Part of a small language model's weights.
Size: MLP 1536 SwiGLU, 114M parameters.
Architecture: rotary positions, untied embeddings, normalized queries and keys.
Training: a variant of Muon for these matrices, 1091M tokens.
MLP neurons of a small language model. Each row is named by its layer, matrix (gate and up: input weights) and neuron, and shows model dimensions 608-735. Each number is 50 + 10 x the weight over its row's rms, rounded and kept within 0 to 99. A neuron's up and down rows have the sign that makes its largest values positive.
Before each neuron's rows is what it responds to, as a language model described it from the Wikipedia text at the highest values.

Word-start fragments, year digits. First sub-word pieces of words split across tokens (aer-ial, mult-iple, mon-th, bott-le) and middle digits of years like 20-0-1, 19-2-6.
L9.gate127:59 65 66 45 52 49 51 55 56 38 57 40 63 60 57 48 37 61 72 49 64 47 39 51 70 53 43 48 58 50 41 32 40 49 66 44 46 48 36 52 56 49 44 48 46 46 39 53 57 80 49 39 43 37 37 59 46 54 46 46 58 67 54 47 36 50 57 40 48 38 47 54 44 50 49 53 60 56 51 59 72 45 52 43 53 39 63 55 59 56 26 73 36 60 54 61 46 49 54 38 46 45 46 49 57 46 61 56 40 52 28 63 52 42 53 64 32 44 44 52 46 60 53 56 42 69 61 42
L9.up127:33 43 37 80 62 45 37 51 45 46 54 58 63 55 55 53 28 53 75 52 34 48 62 71 63 52 57 44 60 52 56 55 47 52 57 48 45 35 44 52 48 48 66 52 83 48 40 57 70 42 49 49 31 65 49 51 45 32 36 72 35 43 47 65 42 57 47 42 52 67 38 61 45 58 65 61 52 51 60 57 53 42 46 43 45 46 38 67 45 52 46 55 54 50 54 60 38 63 47 56 51 51 57 71 53 65 29 55 64 52 68 61 48 43 52 47 56 62 57 41 44 63 41 50 44 47 66 58

Main verbs after subject. Main verbs, usually transitive, right after their subject or after to, as the clause's action about to take an object: bought, confirmed, gives, stitches.
L9.gate758:48 54 43 50 52 59 48 65 47 52 50 55 43 60 54 56 40 52 48 53 37 51 24 63 50 54 54 58 56 69 53 53 56 62 51 77 53 47 58 46 54 48 59 44 56 39 65 50 40 40 41 64 65 48 53 57 59 49 54 58 65 47 46 67 42 36 36 44 55 35 70 51 46 52 30 59 46 50 25 34 61 48 62 43 58 46 48 50 26 51 37 55 49 62 44 41 61 41 49 49 61 51 36 49 38 43 37 46 45 52 53 57 55 27 44 51 55 41 45 62 41 47 58 41 67 48 30 55
L9.up758:48 56 51 58 65 59 61 55 64 39 43 49 50 63 34 53 38 45 55 47 57 35 47 41 64 50 47 57 42 56 54 55 46 43 34 49 53 67 51 59 46 59 49 57 32 62 57 50 64 57 37 86 59 53 51 54 36 64 44 55 30 66 47 49 57 39 58 53 50 51 52 43 43 58 44 54 55 43 42 50 45 42 37 37 66 41 72 40 55 54 39 31 42 53 33 56 57 54 45 50 33 55 42 42 49 40 47 70 51 62 54 60 72 54 50 63 39 26 56 38 57 51 35 56 63 38 52 58

Before nouns for people. Quantifiers, numbers and adjectives just before a noun naming people or groups, e.g. "80,000 people", "deaf people", "local fisherman", "African American woman".
L11.gate109:69 37 69 60 51 47 37 59 46 56 49 49 52 44 44 34 62 65 57 58 50 45 47 58 52 49 51 58 55 59 52 50 65 63 39 53 67 52 44 51 54 35 38 62 34 56 54 44 45 52 58 53 46 54 61 69 66 41 47 36 57 56 57 44 55 44 61 44 48 43 51 57 35 35 66 48 56 41 53 44 57 31 65 38 66 63 57 54 50 49 51 48 43 44 57 40 53 35 44 61 46 43 47 54 50 56 61 43 47 36 40 38 41 54 48 45 53 34 43 45 54 48 47 35 33 37 39 48
L11.up109:45 50 47 48 70 42 39 71 67 45 57 56 48 38 51 41 54 50 42 48 48 61 54 67 61 54 41 34 52 47 52 63 58 43 43 65 46 69 52 37 44 58 51 46 48 40 39 48 63 44 67 60 41 48 33 54 43 51 55 54 52 45 37 44 57 55 53 47 59 51 54 44 47 60 81 60 63 57 48 47 63 49 62 59 49 51 55 59 50 40 60 45 24 37 50 34 62 37 54 52 43 60 33 45 42 50 49 56 56 47 54 45 55 63 55 56 60 46 68 37 45 37 57 39 59 47 50 68

Quantity before plural noun. Number digits, number words, or "of"/modifiers right before a plural noun naming a group, such as 3|0 vessels, thirty clubs, influx of scientists.
L9.gate917:37 62 62 49 49 56 49 55 49 43 60 56 38 63 62 52 33 48 35 39 38 44 39 50 45 47 35 40 55 56 33 43 54 43 38 39 63 69 36 61 60 54 61 71 49 49 46 52 38 58 54 50 44 56 39 54 49 47 55 55 25 38 57 37 42 53 59 53 78 55 37 52 58 35 51 53 51 59 65 50 45 49 58 43 71 51 50 67 35 56 62 32 59 49 38 51 51 40 57 43 51 52 45 46 44 58 52 55 48 54 36 54 50 50 48 48 67 53 53 50 52 32 45 72 50 47 40 35
L9.up917:50 58 56 60 39 47 37 42 55 38 19 65 40 50 53 37 50 49 50 50 48 42 51 47 39 43 52 55 57 38 49 47 42 54 38 60 45 61 65 51 52 68 66 57 37 39 41 64 61 48 41 53 50 60 53 53 53 65 53 60 57 51 41 49 39 51 51 32 54 42 42 41 63 42 54 29 50 31 51 45 59 41 71 32 62 42 42 47 52 50 47 38 61 62 61 54 53 67 54 54 51 37 40 53 49 55 35 45 47 54 42 58 45 31 49 46 65 41 51 53 40 37 47 69 56 51 56 38

Digits in numbers. Single digit tokens inside numeric values in tables and statistics, often a figure's first digit, such as 4, 3 in 323,751, or 9 in 97%.
L9.gate498:53 51 55 56 39 46 49 44 50 45 57 52 54 68 56 62 54 52 35 42 47 23 37 42 57 49 56 50 24 54 60 51 39 40 57 56 45 57 50 45 55 46 54 54 56 54 52 48 64 51 53 59 35 55 55 51 24 74 55 62 55 65 46 48 65 49 56 48 48 49 44 60 50 53 44 38 47 44 67 45 38 43 62 42 54 46 46 45 42 56 54 46 59 63 43 47 43 46 60 70 62 62 40 43 57 66 39 49 54 56 48 56 46 60 40 50 45 50 67 47 51 51 40 41 80 52 50 47
L9.up498:55 42 50 56 49 56 30 41 46 29 44 37 31 56 51 58 53 32 39 45 51 26 41 43 45 61 56 44 47 41 56 46 42 55 71 39 30 42 51 43 49 56 43 61 54 36 67 54 45 62 46 55 53 67 50 32 44 61 51 58 41 52 48 66 50 61 70 49 42 53 44 43 69 55 47 52 57 48 65 40 52 44 44 42 45 51 49 51 59 59 55 48 54 61 57 50 33 41 44 75 48 47 52 44 51 46 50 48 49 49 27 57 42 33 51 43 47 44 46 38 59 52 45 57 51 42 60 32

Final digits of counts. Last digit of multi-digit numbers giving counts or totals, such as populations, votes, attendance and money (4,33-8, 38,00-0), often before a table pipe; weaker on section-heading words and "of".
L6.gate1068:53 39 65 48 52 59 44 60 42 47 60 36 48 54 47 44 45 49 52 42 42 51 34 66 54 61 65 62 60 51 28 48 40 55 44 51 44 52 29 46 54 55 42 69 45 57 44 29 52 58 57 55 56 65 48 35 46 51 47 36 54 54 88 56 47 38 73 30 64 44 56 46 55 47 44 50 37 63 47 54 53 33 61 62 45 51 46 52 53 30 50 42 60 52 62 63 33 53 48 50 56 60 40 49 36 44 43 55 52 57 47 40 31 44 34 57 54 39 53 36 55 40 36 54 56 55 42 44
L6.up1068:46 45 50 59 44 53 57 60 50 50 55 27 52 58 45 50 43 39 40 21 54 50 48 45 53 59 59 58 47 48 36 51 48 53 52 53 37 53 40 58 64 59 66 66 52 53 51 50 48 33 48 47 49 49 45 28 60 36 56 40 60 47 67 62 55 36 47 35 62 60 37 43 64 50 58 37 40 54 57 61 50 65 40 35 58 49 50 53 51 49 46 60 34 34 56 52 42 32 57 39 58 52 45 46 62 22 53 39 59 42 32 43 48 66 46 57 34 40 54 64 50 53 29 61 53 48 32 40

Non-leading digits in counts. Second or later digits of numbers in statistical text, such as vote tables, census percentages and sports stats, e.g. 1[3]7, 8[7], 4[1].6%.
L6.gate1357:38 35 46 10 48 64 52 35 47 59 47 49 38 49 50 47 55 57 53 50 55 49 48 39 62 54 59 32 48 48 51 50 37 51 59 36 41 66 38 42 62 44 47 52 55 25 40 49 54 49 49 50 59 39 59 38 47 59 49 47 53 56 56 47 58 65 54 46 36 62 56 45 49 52 58 56 33 66 64 52 50 25 49 69 37 50 52 37 69 62 70 43 51 56 33 48 41 54 49 37 47 43 46 49 37 59 48 48 46 62 52 48 41 29 47 51 22 50 61 54 73 49 44 60 61 53 41 22
L6.up1357:22 29 47 28 44 44 68 41 50 69 50 46 29 48 50 62 49 50 36 50 44 55 53 51 46 40 48 44 55 35 58 65 39 46 78 49 29 63 37 40 55 67 52 48 53 51 35 53 66 52 38 34 57 44 51 38 59 56 54 48 64 50 47 52 70 45 59 49 44 61 47 40 53 53 52 45 38 80 68 45 60 45 55 51 56 48 40 68 55 39 58 43 58 60 40 50 59 44 61 18 52 43 38 43 57 56 63 48 58 67 57 40 63 31 48 51 34 46 51 47 69 59 58 55 42 50 57 13

Year decade digit. The third digit of a four-digit year after 19, 20 or 18, mostly in dates and tables, e.g. 19[0]7, 20[1]3, 18[5]5.
L11.gate866:58 50 41 50 68 41 41 63 44 39 64 68 49 55 47 26 60 40 51 31 52 42 52 38 57 60 40 43 63 55 53 71 56 80 47 51 56 60 64 52 49 44 63 45 39 59 39 49 50 46 41 55 33 57 31 43 61 63 49 45 33 59 50 64 36 49 48 37 38 70 38 48 47 41 51 53 48 44 54 54 57 48 53 54 62 45 51 49 38 33 38 50 59 66 60 44 65 47 52 43 49 49 61 46 56 56 57 59 60 45 37 51 58 49 50 67 47 28 47 50 48 44 53 59 39 63 56 57
L11.up866:38 56 62 58 60 44 48 64 60 40 43 23 54 37 37 37 56 48 54 37 57 38 41 36 51 52 66 62 75 59 21 44 39 33 54 40 26 45 53 31 50 41 43 39 43 48 49 55 58 57 60 54 46 55 51 45 52 52 60 56 48 54 47 45 48 39 45 34 43 60 44 69 44 56 49 69 40 54 67 38 69 48 48 34 51 47 52 37 55 48 65 54 47 37 42 61 53 55 55 49 51 45 59 52 42 49 51 61 52 45 44 24 67 47 51 48 48 21 63 39 42 52 43 47 56 54 43 32

Digits of large counts. Digits of quantity figures, mostly the first digit after a space, in population totals, workforce sizes, money and statistics tables, e.g. 7,000, 5,094, $475.
L11.gate1468:42 35 42 58 54 54 53 54 47 50 60 50 38 49 45 59 55 45 55 50 50 60 48 59 50 50 47 39 43 35 55 33 56 54 51 64 45 57 58 41 59 67 50 59 51 39 37 55 57 54 55 42 61 60 53 45 43 60 55 48 63 48 28 39 26 55 45 40 63 49 53 45 44 49 53 60 45 47 56 35 35 46 47 51 55 58 40 53 55 42 63 46 59 47 68 51 35 59 50 38 60 59 38 44 54 42 43 48 51 52 29 40 54 64 28 50 50 36 56 71 55 46 60 65 61 64 37 51
L11.up1468:43 59 49 46 51 40 41 50 49 57 54 56 55 54 50 49 61 60 56 60 50 55 61 36 45 38 60 40 45 49 47 45 54 54 54 58 52 55 60 41 66 67 46 62 55 41 50 41 51 70 63 59 56 64 41 50 34 64 60 52 54 51 39 68 44 63 40 52 54 56 52 51 56 49 44 50 44 53 56 42 44 34 49 30 70 55 29 57 62 53 60 46 48 38 46 45 48 65 52 48 61 57 36 47 42 62 54 27 61 50 34 59 66 46 47 56 34 41 44 63 64 52 40 67 57 53 55 34

Digit zero in numbers. The digit 0 inside multi-digit numbers, strongest as leading digit of coordinate minutes/seconds (32′05″), also years like 2001 and table scores.
L6.gate1177:47 53 38 51 78 37 41 63 60 57 53 54 54 55 45 66 56 60 65 48 41 52 54 43 60 59 37 58 60 54 46 48 61 59 50 37 47 46 51 40 56 61 57 34 60 41 34 51 66 75 58 46 32 61 37 43 57 40 45 53 43 67 52 63 37 50 56 34 49 54 48 54 49 50 51 37 42 45 44 63 45 42 42 41 45 49 41 54 48 53 35 48 55 44 44 51 46 51 34 53 55 57 64 51 44 38 25 60 59 41 51 43 36 59 57 43 48 39 54 23 45 52 53 76 63 58 57 44
L6.up1177:53 52 61 44 88 52 66 60 57 50 61 50 38 40 61 50 49 40 46 48 44 44 60 35 48 73 57 53 57 66 53 55 47 50 54 48 54 45 47 45 41 42 42 47 52 42 42 44 46 72 38 33 47 53 48 42 37 30 47 42 37 58 46 56 51 64 56 49 60 60 57 48 36 58 52 44 43 40 48 63 59 50 48 49 59 59 51 36 39 54 34 61 52 46 53 55 56 41 30 42 51 43 59 62 65 53 37 39 54 64 45 47 48 61 47 53 36 48 37 52 51 68 50 47 66 57 40 42

Reporting and cognition verbs. Verbs of saying, finding or believing right after a named subject, often before a that-clause, such as noted, discovered, argues, stated.
L6.gate1122:52 52 45 63 44 64 50 45 53 36 48 56 37 18 71 50 63 63 50 56 50 55 53 44 67 64 76 34 51 47 40 52 51 50 57 56 68 46 43 58 41 42 51 49 51 39 51 33 55 60 54 62 62 36 49 54 60 47 48 31 39 59 37 40 50 47 65 60 46 25 66 47 55 40 41 48 35 47 56 52 52 40 57 67 28 61 32 41 62 49 40 34 45 53 36 67 51 39 54 48 45 60 61 56 28 45 49 46 50 48 51 71 45 39 52 50 49 56 38 54 61 56 46 63 31 44 42 56
L6.up1122:47 44 58 38 53 47 43 59 59 35 48 62 64 49 59 55 45 45 31 27 54 59 37 53 54 48 57 44 60 47 43 42 34 64 50 36 57 36 38 66 57 34 60 36 58 51 58 51 59 52 30 63 66 63 46 59 68 72 34 50 29 56 31 65 59 45 48 43 55 46 62 51 47 36 53 45 30 57 47 44 42 63 66 44 43 49 43 41 35 32 39 63 57 47 22 52 54 62 43 47 40 48 46 53 45 58 45 60 41 61 36 53 40 41 59 40 52 36 55 59 30 71 55 53 51 58 51 46